Weights of a small GPT-style language model, trained from scratch on English Wikipedia.
Architecture: RMSNorm before each block, no biases in attention or MLP.
MLP neurons of a small language model. Each row is named by its layer, matrix (down: output weights) and neuron, and shows model dimensions 0-255. Each number is 500 + 50 x the weight over its row's rms, rounded and kept within 0 to 999. Numbers have three digits each. A neuron's up and down rows have the sign that makes its largest values positive.
After each neuron's rows, "fires before" lists the tokens most often just after its 100 highest values on Wikipedia text that the model never trained on.

L12.down307:571435586472502690414515533613490523553517543499368491521487483545488514547443504526548611536483420486513573483559510548468517461537539507454516484491551578489437530521415467472500440604469574470494489537527452464481496495493562508535449541446478558497536483430482506495503480472570551541491520477471550459531500515479480470469488566525486511502489445567536528433512471522432608474539522497569467549482467682518561652477566448457562544463481461534404537471496525495488459522532463541395521564494547475446498481484532497485467545457601460432528505547511460472455541440374419465509471479535554432593477502479328532327481533522562555459471560546511493493500465545563499485490540522500502496465523462398518524449533483457473518585563532541471460482483564462444468592538511
fires before: "on", "ons", "ti", "vi"

L8.down392:537587438417613428507491544481510588557510572482535495484468419502454442468527498506424449535476560410539473498501481606505464474527483465465357632499568499507404550474508434565579463512465475492511478488557472411447541531466461490547480451510627446523506569498449502495487531462473456477473509473525581479565528482471472552547502513484509531526427504480476552479526448430537548595530457454464492528621473532450447464424511554553579594445507476486451489554453462343469512516436466498417527529524514484494384394590600416605478482450548507449470429538414529483497483555486428587518461509446565472527453502456510490511526477472588562503550545471525621510509561468520488546534433494411422447559525486481422521453600502469510459521533481521497520476443539495406542495491565
fires before: "=", "Early", "Career", "Des", " Early", "B"

L4.down127:538464561492466497488484499489533452537524517504455536494609555491497490410532426468351498480473480461492469499556569493449440507545535558423478478489399582557496496390408419613523447433417519595477474524475544428501494472461523490489506468506524555506525559428522453582449510468480593613515516427539554514465470542500521453509528471579439561398505486547462599471407446455484525572528472560451562480496512532511549551473564432475591593543563605435403434586514449445463506518431431523457575485456456512515477536525578520432449453476449433454437444498526548561430502461512516584485518505526525501472575530487643516431499461434482529464533500460512473532520532529542501488481561480535578402505581491400488547443446415526436432516562494443553576535472501419514522522498468
fires before: " |", "\n"

L11.down84:513501441454531509424470419502549446515501523497431505466525501573566502488430428470422528501523454553466545495540416468389496529497416510443375522609500485531492475491494497508566456441552489611470456504504442523604474562443510525588500531498429609493612546494413579550396483548432438440455616509497489545585534499523488473463464532531502485527541403480462523579368488490612494534568497459432506570557475572553510498421523480443541532467614555470492631550510477569464533525463477500504511557468531422601559538467514572484418409535492451471442503497576465503588483435516480525543528430432473516495479522517555477495551580445409612494489536550447550523465453514564443469481546452492553513516494481459489533457566505530571549486517487570462506426529452586490506499453518
fires before: "t", "et", "u", "n", "on", "e"

L2.down255:457515536466423390453427548501499491456472505497528555484535551547581498450481490595484471424480474524515592505498520565527570494443463479498549415587448503464449486553445497574478499521559612546531507526529497542500521512448417539448495460555483451435543511543441535481471439471486516519484465534421427490557534508399565489437470474519561494564429491574564584574463481528431561563448455596545408426479539625546443510566360582496534497452607519539393554462427579436467514511632423532509400554441590437546499532535419468555471443589515501558413459578473493545566445517401522570455465560449508489569541510551510449490477544502506482478590532485581525586454507484539511522500460479532478481565503514484526525480524561509507487606540472519568529531556457467483490512472475
fires before: "{", " -", "O", "0"

L3.down434:528448425547492499514469525454551511465549495400501462458404492476414528529516515453417542520562489557494484581504466445562463495508493430556442525487502567377510506406448489453462480548535493469448454454538456491539506602426519491507514461462544474515471407533481460526528570521508467432603508382457523643506501532469516511487495480478559512547522505429503563509468480442464513483444482514538562457555535443492517386461503459552515432554440534534456567494535456526450496554514449534461460552537444414533410458556507548549545514466439507459483499480570554564391484453469493473507514542507346559509492495541587447405503483446667522578581551444537568449543524540491477556471547506469539496449493467544513443479500509482418518436529485469501687492437500547462512450504326
fires before: ".", "3", "2", "5", "8", "6"

L8.down185:510540457461562179581531554507441523521450536516484445456523509511487434477537509516486520470515462551418479397603460490490516527388429507529450574444539494404609468412495486484412471461565456488496551455461500404520437532440538531458494466492467399549489489453567515545501488563491469464514409581507494532521465625521401585459497505460526559489510497458442522489545461525493442481474475473489482542544457485511469448530495555469575575502528487521439446504508490526546480446492494459419544412522578454544462541478466597572539494525509503520497481398536531475475493542496455489476561522482475512475546472581561496552463501430531493491489549519521477487501479505577548512427558516450593489413539566518558577521483483510454499486454549463477480462668511525461482410474453
fires before: ":", "″", " at"

L5.down504:432463491506495469501512409485478498552528523494495525497435520452484576496578556594505551510526533587523419462456541499532582532459523454520534531459518495441480446454534539481452531563517548487524549472382570511467415540493487482417465510493381502508530524463512478484452460471448501626442582528468532506573490610497489498435558403539486495480526583533526570511433511477564456519507502557486619576472504563522440553516510545480521579500452464434498476455609429443414453401522522498633461457432412465514497559518539541387454529557498464504412472537542549467439498540593564566536581498472501579494560504495510456489424535369574524470436566454517555477438474490507536476549452506432448446487441496540425545395472523366557477431525525488519421564446605453484493524482544
fires before: " Republican", " Democratic", " ARG", " Labor", ":", " Country"

L11.down475:510556495431549317441499461541637549565542379491514516469499504531426530534479509586511523519496503406427556494524441469467545519464539561501570444477514515519444535531511515491471448423570552492479463620343490464511495607560504441433501452422531495597536539557481518479500494546453524521477573497492441421547471533604471504518396509436501433439488529557497485485486552503528603587445459539564531456517516424628543581406544469497535509541432479499449587494544553437517455517504466430431510484597407464540572527561528508450543539492447406480465458484509569489502481457514534529498613520515490578514462570417421475481512480538484478468496490479486537519499586524529547513527466482426485467528515512542454526523500575448463414449544455504556446534516515575455584479442560
fires before: "{", "\\", "0", "1", "2", "3"

L12.down402:534492515461544504519452467541581435450508409529562552521559512532438541486483604552474421481525479445429524479509491509473504534394479494502507440482435547426528507426474558528511600506514608513477490499526552455513505564504466556483517412488483615481556545504459546551504526500504595548362498460438460519437474570564524491532528410511509624314547592554557425446563524443548552594533466474579469419471503524564511389503531548504514567467522456527499531535448527566484512495530476534463551532501542459519515428555591504546496438493529488554452585504510489470431446560528560520428483540516490522487495558449313491463427557502530482397459533431437470506457555468546544462436450459527577541599551482545481481570482521557474476503520441510484546555498551503488451442585545
fires before: " as", "y", " for", " of", " to"

L12.down245:459562575512412480555562554548544477511614479489446504506592498529533454568548525493559505471495443516462482476507442498467533442469515445479513501517490504451500521559400435479485489433534478444559537385603566457442475475424552418487395508430553534573459503482585505497465482488587481574534501512469488552430446456518484555537482549465479498489575465472434491516421553495521513447552487488486424523441495534510499405462432491485433557466422418480552550524479447516425531446490472529470487525512539652504444449494420545543525535513519530402535435408394518560505572443533485501580520572547414540486505504560403452509533607469565490630401507559558546462508497484560392470515585481502463542441518406561542446457466482557492514554437446439605531495439516434423488497546449
fires before: " a", " an", " was", " the", " |"

L12.down75:576543521500392302504590501568573520469578537463453592507529512473562551436486494487497413506539474447574452437499547499490493472424504483465537578511488425525523438465507569626482529477489478526429441486501553547490415503540499405553515523514510559398460514499495607590548551564483391420566458448410606494506488575540513587433517505438452498562429512509477565473522528566470496500455442454545484461564668586512498486480548476525547467404468429549474525510488509537511491537413550440527516494498526517505470486469550405524519397476493450530511545509508478539389494538518513526462437523437456446504491577456513455557436553508498452478485432451543479503524460473468611466512540564534488571469504524519534450427577544527413438453486457476530437417507455548477496502472453
fires before: " of", "ized", "ly"

L8.down383:506443503567523046582505480523514556529488493540443507526490493489474490497504533567516471438443488500450486496473443587529511499553553526509492400535528451536448548453541544487504480568492494478508551586497500486473420499484523510500492489491541507607518480487573473401498507478479494501494517497488505512493427494501486434513548417492436477432517563483539537498523425435473454500480515509498466534555511565497531478546437496481406553511476528502485458568452498422451466440516565515522483514525539524521493455480473536514526509419477448556430481469542487478466561519555496530501482574610450481532491496544648486502515568527520471525579524519493526464418498480494447472467512448540453488421456579549451513507501419529601530483551522515481485533521551471544548457572463
fires before: "=", "\n"

L3.down24:472459471476445541526523444542484438491416472467630610542474531532522487591423432495513556508519479374542490534543545432510454492419517534442451587500495477509507467462516508533619592519484532517493476596545512510548491537482501500553414392480487501596465540585588456568483533492497473487454480475508479437477456497492513495566464531433487398512476599485432461488531466467404472510462572544448490533422518461650581478443458476464479550560597510507486543577508534558548481490387490526418506531585581541426545461490421483539486491489494521505517454507538453493546538496573593513551468469480533462435455445538453519537559366514515433450543483570538475415402547544465409540595490499507506551465502545440368425513530495484430458447564415492468474504539526540469565539549490
fires before: " of"